config.yaml
n_layer: 16
d_model: 320
n_head: 2
n_kv_head: 2
head_dim: 64
d_mlp: 1280
vocab_size: 32000
activation: "tanh_gelu"
norm: "layernorm"
norm_place: "pre"
norm_eps: 1e-05
positions: "rope"
rope_base: 10000.0
rope_fraction: 1.0
qk_norm: false
attn_scale: 0.125
bias: "all"
tie_embeddings: false
parallel_block: true
init: "normal"
init_std_qkv: 0.0266
init_std_o: 0.0047
init_std_up: 0.0266
init_std_down: 0.0047
optimizer: "adam_variant"
lr: 0.00106
beta1: 0.95
beta2: 0.99
weight_decay: 0.09
lr_head: 0.00891
grad_clip: 1.0
warmup_steps: 365
schedule: "wsd"
decay_fraction: 0.915
decay_shape: "linear"
final_lr_fraction: 0.1
batch_tokens: 131072
seq_len: 256
doc_mask: true
train_tokens: 895400000
steps: 6832
dataset: "wikipedia_en"
MLP neurons of a small language model. Each row is named by its layer, matrix (down: output weights) and neuron, and shows model dimensions 64-319. Each number is 128 + 32 x the weight over its row's rms, rounded and kept within 0 to 255. Numbers have three digits each.
After each neuron's rows, "raises" lists the tokens whose logits its output raises most directly, leaving later layers aside.

L2.down726:148115189159147116151176115096182161147178152148158130126167113167155115061133107169182114094163062148103094120151181184152108125142090058086083091113140149123136129084113143141167057046165145097127149120101115135125096118159159164081157143109111137133095114155172142095154128142122118115160119149172154115136115112134158119101098079101122044178126175054154143090134134123117072125104195142127149084147146113182089078127144088096067101053126142181169139090092127118119163151130153150144125137085133098143103190114108109148142101148164154164110132124130126164129118117132069070068157181114114160106097109103189159142154185134140121135186162151135110054110134131114172189144106064144080139161133155053077063129131136131145110192081156106150138145128119137130143067127095
raises: "ting", "ation", "est", "ted", "onic"

L12.down388:129129156124153141057131110114126088170090134081137117115142193142143120164220111164146097165143171139075108129156128098168089131099129100075140047168101176087090091070127150103139136143076191186182139083105157142130130112151185175127113116110162127159100117134174178117128113169092143157100113138183135096161158171154065106159133156067098124146110120166120083086160142124135108120104104077192125120123148082112168123157134092121151093132159181110099093157177154071102106194141136185101079137114123106154107087116077096162113144148133063114100096141177138117123130156101125130171136133173182105174147104113124122165158097156164098044119175115158054164117089158134096178134154135204122119133173110157141143094094143103127094085087137129091086085086122127127136069107112
raises: ").", "\").", ");", "),", "\"."

L9.down88:123117169181160182051117088076162125072104081143108143082134130150108140137190134120147098102091194113139122136158066184204135176134131077054095173132132148129126121119146164129163165125155120149142122099098154120096113114145162109106178066134122146113103137124117142129208127112150144168144076179109154128127153160113179080164106145165115162157121108103147108075107075158102137155099112133111123152172139149120098087172107118107132085108157112100155137085177079152131215161178163155076128113128106132098177169114114130072163101110102064098145121144120124135092160119112116085165129096100149180128185161193107170129074120051078128120112122139126128071115122145089061150143124145146099110110180076137133160075135157116089160122139157093139106140112143165101206143111146
raises: "head", "less", "hold", "piece", "ler"

L12.down320:073146133128119124129124171129134114128143129119093160146102151107154131141125119214136114139151094104107150168078142120140096157086062177159131112107115126113104111120218148139146097139128145064139146135086158103078089090151158146083096097110168143109141119126082137108088107169129124134095141083129112113155193149197147053167155162145148090186142108099099068102127187086116130146136154093118109078107151142099144079125127070156102141089101151104166174135089129155129168173126150166108148121107124120118079063171143136184053190107115153188109078123132180119191130140090169097174075078147105125141173110135110141137129168140147176114140109137170086100152002090111088148105120114156121198069117145045121131117145098137079198141133157154090161079107145189184150144102141
raises: ".", " 2001.", " 1998.", " 2006.", ".\""

L9.down135:180172130113175109080191118136128064123073152110052147117150135153159127114081087099082169152120111147105094089117133137126126128140116131136118092112054126127128143116192082172156095127163178131148081164102207076098134172071152186094139133109162132142110139197146138156103152107109154093129149137061148149116089110150119113200127124098099119078123120099117184110134131123116110129128091114162191127153128157131168195167150118103157119070085153157109143072172134196135139108085066085139126206160122124138174081138139122121138091173169147116167087121055153102122096158108150143112137128099178123130145114108177145159139146105166142175125147114114155110143106134117097098143171094126149135118133116122100088137052107165188114158129109102170040102087097096168103096147139
raises: "\").", "\")", ");", ")\"", ")."

L5.down386:130176158186153128091117108107155159153160146139174124109152156159111076150082097171105185135093121151185163136118135101186137129146114139097107114122140115152100141136148096152194096086097126121119128157145156112143086108139096104112135144163141082141146197155123098095117133176102169154114107182147136152137112078105144138136119194154175059087183174109137174129137161168134070190058192104151145128139104111186142151085102098179137153109114097164158150110074142174169137105079151100125110124107114110088071155155117103142169154094083133092119148141123107082082132125123113132149185129059171188048154152138114171194113138102094115114109184142139129074101103121136126177080188156079151130112150120098157145123107105151138146128133065104129150126157088104111124092145061
raises: "enti", "ations", "ement", "tion", "ence"

L9.down982:124145140108159099171076116122108098157079102153149145110160082089109159115127140124152063131109098125150149113110121111104084108136066176137121119097080117183104136157084130131121125086114197092089172104179062165084208120128097084125115119039135124180147134068145116140101144131104098171174179163095079113094124141117126131171198168083116105129193093121173135113155114151145146086082142175194035129115118132137189161143154096159086136100131127136133082109152138138137152162113095110087120141141127117098129134127154063121146163061117125136158147083112155154186085110114141106154111088089086147122130219154177135091134139106120135023166148143159134095101165143139154130095147137119141141134140085150158193142142187090146189106041153122112192186129195127134082123159130
raises: "o", "ar", "os", "a", "as"

L3.down97:095147083132133090164154112152079122083118142074212112105131146161141126109155078150084097142099113104156149131086125142131133141103118147102096129124091185079154094134167103166149124122075105135154119128114113082100137171116171180141158149138110145097164159119149154143106107126086115082154152105174178136118130157138140114112207110046092144166146098099075076159143112169169157118117072120097109150119205081134126123066165139176125135144136086130165109106181105089171165162175150079203145121137144141134146095122134110133098120146127124195054131134170164151101132135183117119165139105104148120165096135094151158108104143114131206046179134160164107142147165135100146171158104126218122057112150133162157102098119080091125136129171148140114112203159140088109110192091117
raises: ".”", "”", ".", ".8)", " “"

L9.down570:080120111094144109155103185153186126143138238108095108133096159119114145117140144135073116155174170099172074071128106159167128100139180124071116220154131140133098165151144113081086149145166143140059129119076149118132123132117104144103103072127108104102177115122114081099134125033084147111164151148144153140109123160100118107120156113127165141184135139146144134109137103150148139067134109133155096176119219140156088111161124137154114130119143107108107151108059123121187123136108151147121152126131102161130118093142100071117073111042154171176088161151117161130158114179116174120126178100148143098112113130117153092117102112159089089131153195116157147151115139105116144094139170122114113115155157116102194154178095123169165100130133168103065123135146077152112136095158118
raises: "ese", "gue", "rn", "ef", "ister"

L9.down764:127129101135128107153108132088126159119123070152155070105111074087126089120091111090142168127168091096140139084087133150143111122168095173131168152094124100143181092131170092178126173151102109143150147223149096099132108166132087078096111072088158097174125128130096128169088156131130160169143117121135078139129161106069141094077146143129108116084151158091056109147127141126123156122098124170166108138135124129094155140158121136149141128131141134070169065097144112124101154165165104151108136127065095115172113160082115138144136110119059128108148085159138163181086106139106173177129105149155076093168110166170170135202141116141142070123175129081116184190157075170078146140163142127186155195162110085208159154079098132171180135133072143124124152110114121183123084192119065
raises: "matic", "bra", "fi", "mat", "mer"

L2.down644:148137163154118120093143139119184123114134128149137138160123156133130114100104148092074144112106170122161110179108178062118141151156156132046101158102103122118102070070145132133144204079159169139131116099112178089153112167131173102163204206113166093163159127117126112142152143142093149181140153151095091124158149127155201113097093082121148107102160153116138142095089143169118105118110099106153175131149112116095117189161136166093116076158105123101173132159057126101073125132151115128100116149068100165141098154073146134104090102133151036126094190099111132042200149130120108158115111143132115173134110092065159147103134180166142187121115108142105148113080178123134133159181152174162128149151161153149053168119148080087142074070122180157106120112093145135046125099171112
raises: "ed", "ing", "ers", "ert", "ache"

L5.down156:180082096159056110108175096131165079139094132179100139114156141145150090149110121139082157111136161187113109082108158164126139138098085152125143108188110154094121112182120074228124105127183112151125165138120105173110133120029183204110132141130181132151110143126121072121150149113075135073113170098104130074117139162136079123207080096179125116149128125117146111050137111130127107136164045092144168130104129078136182138127103138139137101102119102074130159091139145097128140127142133085139113113166080127102142080085178100096156159170139143110063136138118126130090131126129148080159146129118139202100129118103194137132091116118187109135167153127118116095186121168136038101140162140174135150163140101116150126160082130092119174085136140126184096109089122081144129096159139
raises: ".\"", ".”", ");", "\".", "\")."

L12.down96:099158098158120164088166154148160134126116139104156182152145157084153098108137107128121187168065166134142080129166021102188110091028102113147126079137112191102173139106150110170169087117134158134186115015167093117096100098086134162103143033163132092113102142118075131111084119147126083132146188082085095138157143116118064124135168091181108042129097134169107151122184117122114181096173180126137129100114162143138147117109094134178132123060133148173168127110096147146168129152121119165150185148128151125115136078103122108139147138156139113182155082165151137060155080149099099151166087158132129101168160137152118151137185160120096155053118110070163104093188099152147139152169108140143108100116133120141174123135100148074133118176106107160101182114110096091130136193147113
raises: ".", " if", " someone", ".\"", ")."

L12.down1019:116115117118090149131183121120122071142160169087093101120140183128099108150126083132158134065188128126160160092156137123142166204119106158054136119131185175142094154171083053096158203172142136149137155134130131135142102122046075106148104028147119197179152109079105136132092106073081104164132107141152080153128129112077146165171139092120089089154173133144135116091136089085127165140144080149123099131155143126107155066126209074159132144120118103209120188146138127089128133118174166143125185148096179134108111107131061094106155117110124104175141163150132125126107140137109122148143177059060092089088136130078186111194150083142144192135103103117121156073142136199104154073145066128124144134113184151096142121159137120103141164166171108116131180142113141112121084111187167
raises: "idae", " genus", "aceae", "opsis", "aria"

L12.down525:098164109107111156131216134150126109098123134175144126096120138205184109096114103151090134095128117191144057141146124151151132071125150119173107117064130186131139158074118130102094102113137085065099098135114130178127084131170182168190115084124010126134104130140155142106122144123139141109078132129095096160113116122106189147157171107134176072117098143154157147116110167166139104120105054139204090082131112150172058150103112139114115058139177098110108135028145074108143104090145153098112149090100130059137125119119158069071125117100159178120146145145074161126102084117117119153140092113166115180161119133112170111200125115172182106095143073112130156117141134152162096075135130146191153195157095186145122126090134177126102067172109119168151153153148107158196070103152121
raises: "ean", " another", " an", " a", "ika"

L10.down105:200117121070164131167113072175089087146116173101112103118189123120140109119098081117094083148119134108173128193117157172130161089113108133092112134126089097146052084136121117117071150123096112123140130118184051161149115098102144130098148069127119092147096084125077180106129174109169139124146134171187158113085131173181109094072200088134149150128122093117158174103119152116136148080143175110127113148107098137104090164137143117153198144151171149139167138098118153183169109107119145110160131116177151166117146139077145110126177156113090096103114191124115105159133109105167126102124116147139146133101140128077079151047087174122131156088122133172177146093104089079137148091161093104154080149187142094134146145117119113151090171112103094191127151115145187096158168137110136
raises: "thi", "kumar", " Bha", "dha", "nagar"

L12.down652:173144170123146115098095155176165146152091163098098105082085044144149174125125070131154163142109130149141151122130116079162174056107071118135078153091111150074142163135103139154118140107165194136074139117100143102159107186129127124167136127141154087125119183144113143136098122180126154138140128163121131062132147121152132141130102100119135180135134083152111104185125173126178096111078144145158187155103151153123083133150150134146111139164178111199158163141072111144117161109176135142105072175109105141117148077117076143107097153146163135090114139061109147097139160153123122112195140122086132184083086137149117170103141129082122133069127047100132108116167198100097089127086061119147129123162149095114126200130170116152129116088135148114124077103154137141164156150132127
raises: "ers", "state", "piece", "hold", "ted"

L10.down565:149146178137145141128171051138084084136156083177177120127174144205125101092086121093102169105074121123122169083118137118106101068132121151105128140111124109109071062097180121131058137106126121152091128114188081111115166142194107120117134129085102156108110152168194111180094144132170161148177076148145117128144147122088156118152092129149145144097115180150131106083141126114112098087136122155127089168126136116128106122161113185103110130083124087110083072032125150121134116149114145079151167132136123130120102090091156095119129137128105158147077135154155122180115125078119093137146122167139123141057144150083166145184094073143094138114178074167172163158097119154180098134009200125165106164157183108139136127116151105149181099131061142133175190113171173062164162175136154
raises: "ur", "is", "o", "od", "os"

L10.down934:166149132134116116146074103125135093074067161131148137117114087142117162107155098171141100152167081138125103126149174083127123122124124202195123080124089128126187111115134117102178129136110113086162119131094148121093138088132136125123109085088100083201123149223085063125113134132114093145184129083119116160119091093107129085180158048182145132123104115150156126178169163123102142167108098134197139149118128162141125187127110136143075126163078200110129148097132146108139192168101163155174163110166146124110163094130122152081105070131146127151168133171130119092067148133168112136158159109073099111176098084103153165160173132108145110117108137127100093094087183096115158108140134139119170054127102142102158107127069165125095095100135147111130126112145153072104090181121126
raises: "\".", "\"", ".\"", " ...", " your"

L10.down643:109113124144099116098154111111126104085155133122121124133132080119086156189085125163048137156106190162128160088117128080112120083176169103080138145116118134111199129110100150133184134100087110156131198098163113185167147131168124152072124241081104170096099149197092070084153105094130140172157182174161103112126106087145126140142127159135143098133119105164103154182133134117065087106142121151162145108116170167181168115135119191156113202120120184107132108115071150101123103108097077140177115101101134175122105151054080095111094128120101146156162167077110123116123117130120120167110145147165135114107166120125093125102135146141062116163103149151125156155097167088163151102099160077139186085119106097079128179121160079164189137155185122075140181105163150113165153125122076
raises: "700", "6)", "3)", "6", "5"

L5.down1240:147146089107158102102167110142179171204138146198141174166107095141145106203117102136111169109183082117165145122200136068119165162151131063157126144109152188087128025096135201119165158110160158160120116119187107152128091131136172160142116124124170162118102137147162160118140130123127200190078120134098155134189143093123156122098105125171177133119090139104175153133141094076192124133123155129158095120116120132108135124105097127128176099115177151135157087113129124145148087159140075128120121130091115098129110180109136144167062098141056098141125209146097134087145105204064139089096113094113144125112132132118135117114116094107155147081074119181148131147080091154100136082152159116153184114071107155115131128133106124121084053083182121146145106169087118133155102100048105
raises: "ed", "ations", "rous", "ez", "ary"

L12.down217:090104057129106119115124111139112091171105098084168153133116141111137068083152127134119096177165183134078067089181134088115084123099092146121111081140116128110165154113100167181135084078102105147126152102115115131097133094078127141129127150103207089132120080139127098184079120160096135116129095035166123173100109166151130095192102120102111114156145135122155138137115146104132144143142063153145126151096180091100171141157181098114128121096136130155171113167182148056143110101133142139166120067159041144093131113140142165151147120162107092182123166128091210162134065143141117105154170161169122074127099122100150090140172124148164182100112183104087140164111042182106117147081127183162131162112141090107120110117093178114166106149075122196090048165037172081111131140161139
raises: ".", ").", ".\"", "\".", ".”"

L12.down755:147049180071103091139098127150135069120126142128084151139144140129088192158135091153113139088117111106027181147107111131124178117126115148075128142123114118080135094116145204169105132107094147151133102153121157137146088122116122117134136080199082143122100126117140088144096122103122103122168147115189105147069167160119129078129216087147101186131052109127183109203134105121114124143141058156180057161165158132118111111104111110142096154133091110094157148140120145105152174112115136161170104196102133141067142129120111117129083114115158154184149209185172126174080107093088113099146153089146140187213086177080121161151140105118165091088134114176128102145100130149102198189144114096159068105160147172108171129106104153095110137109117103059138107121173125164137107159084162
raises: "\").", "”", ".”", "\")", "ory"

L12.down274:094129088100095123099141163133095160148089106160090111136136107138077220153097151147094158149130127132129119126185135136128095138093067113069111159098128101127207138126161187140122075114123147113110104098098113142133081037149144159067100166160169081210116130109140085113155132154113162121089115064121100128143167121112147122186161098125092119150088128098103139148103178121176163110140100121173130134110142122099175097047117111077115150133164082092111153213148178099134183082129105163188139117110093147074113135185085173153103080097106090129145139142109137097200116074159123100121162149098106132121111167154177100083180083121154166150094163141139160131158158140112176064106161153116094149081053125152124197100118137123109136132084134099109115105114107164144139157076151
raises: ")\"", "\").", ").", "):", " next"

L10.down568:199078099124127168131137142137160147140153063116111154118155117172100151126115123154114118115118136158142069084095060111182137160153107189089120130125141135140125127096128111111136117144143107115138086129091118165069114172096131155140157103136147073079115119131147098082108105136134112115186154195071130132101175125140165116086169158117176183137132143099184155138146110108126080108125099075198106148117119122142136126145132119133100117130135119170128107065100150056121098134120119151164130087132096122160148221036135111084096143179114134130123212128084117118209088089121121076155119171162112157160108171137094131164128128104066174171106136118152125140112127121102117143188151128166125168132101115121083168179061116132194144140131133135121038152124125122100086075138171
raises: "ing", "ers", "ed", "red", "ture"

L12.down793:122091086131100108117168111142124141146102138052160090147148154107129084174095101133146095132149139126179170182163124126058100160097105079058128142163150108143086146150125152119117095115147141156113079136154088139119099094155145145127105121122110075189114129179129118179133129164147212085107062134108124162100143136151071111153131157131078128130105111131136127099131163074119129124147126158078154140102099114112156070192095042137194194116159143054128139133188165071150116099140178129089079156120101106107151135117076070182069114115125068175177148188131138099133058126133092096150160141137145189143094183151158106131133106090127135135129139145123112142176178133139114140097144145091128166167154196154142073048121137106141111132111171093055126088101112100155099145125130
raises: ")\"", "\").", "\")", "bun", "bed"

L12.down304:080092104112109125121150130138091163149143121097139159125064120115096142150185154087074130093168154149100149140180171134113163092129174095053130139061088118142136140125119196116196131112126185158143066113128150109085084193141122106115148141110082093125132174135100135075138127127166145129149173115069122146144147138126146196114066136181127158189088178139122132164174126106143131116090187114130129115110151113151171145107052134146135151082086094046138124145146062091091104207194124197077078117140152120097133197100085210112117129091099124172152173120086163089148122159141112114112119107137114125185135168096182124133112141101107102059124064150131078189184170138101121137069132138143096118109147118140084124149106172103169125092160126132150125149140122161166094099137111
raises: "er", "ers", "ably", "ing", "rick"

L12.down645:138142117163140168097172152103100170210074108131156117112157131168172176105115113156053115111146119157113129094151150148105149138162149116186127089147147117123124121106086102132096105077151135104110124133125168126111080087088114147189185046143124019173143113078127167121123090153156097148160103128159117164058118109162100138129163084146157099137159154071126175139129099152112111136147112146166160088137094144141076102087115099166173124132107156097078179108145070154116081203141157112120206060146055135103106140159106118128117138151108101101079094109151136140146088189102090129201111139120131112098118129116121118172103146108137144075125136116162149161120136186161165104187117152128108143114171150103131118188076131146102097143142031128170094109188133150070115134072071
raises: "ed", "ant", "ary", "ing", ":"

L3.down348:135112086135122124150061074127114191118166104181125121158139123133113178079111081126110112230150137103109127129113082089126119093054107169114103139090091114111131130040140066172101142087155164089138115098138187135112115112091147150114176118122152136098153143166151124136165099060082164095175127122106139137126109121131124194134122160140132080185126119138172138110154141131138096132141093132140084130163115119089117157188048176175145100137129080152137188153110119162235134134126171170138115080158048128124106136115142078103073112132169138172144147130129146118118155092149132073194154161121099108134096108132098067141178104129139098181088170145095149095123140090142132046076118153145132205144101116095129135173156126100117086106077075086170147131150131095093173126199156
raises: "ement", ")\"", "|---|", "ities", "ists"

L12.down512:152123154189114122089115137103126189150110133090155163130128142078123130120090140151080122151129077110185190056115121087086143141125146111000070117131115110116122168108133110103116086141196147161141091133125122124155179100053167150146118210095071075138148159118117127160108170145124115115150101160153167103116157101133134130141131158136071140087133105109117184132174192150123124069119142124145164123123149144136139114143109116148125092140144130103131083149183073148142075136101140130161072116124107105095169091109114089182106091144152082126173255160136104109138151140138094096096162118113177137120109168082145082087133130185105129153118170172114150121205149061126133154134114160142115145145116144166180086143094143115138109113096120098158126127101140141146109151143124
raises: "\").", "\")", ")\"", "\"", "==="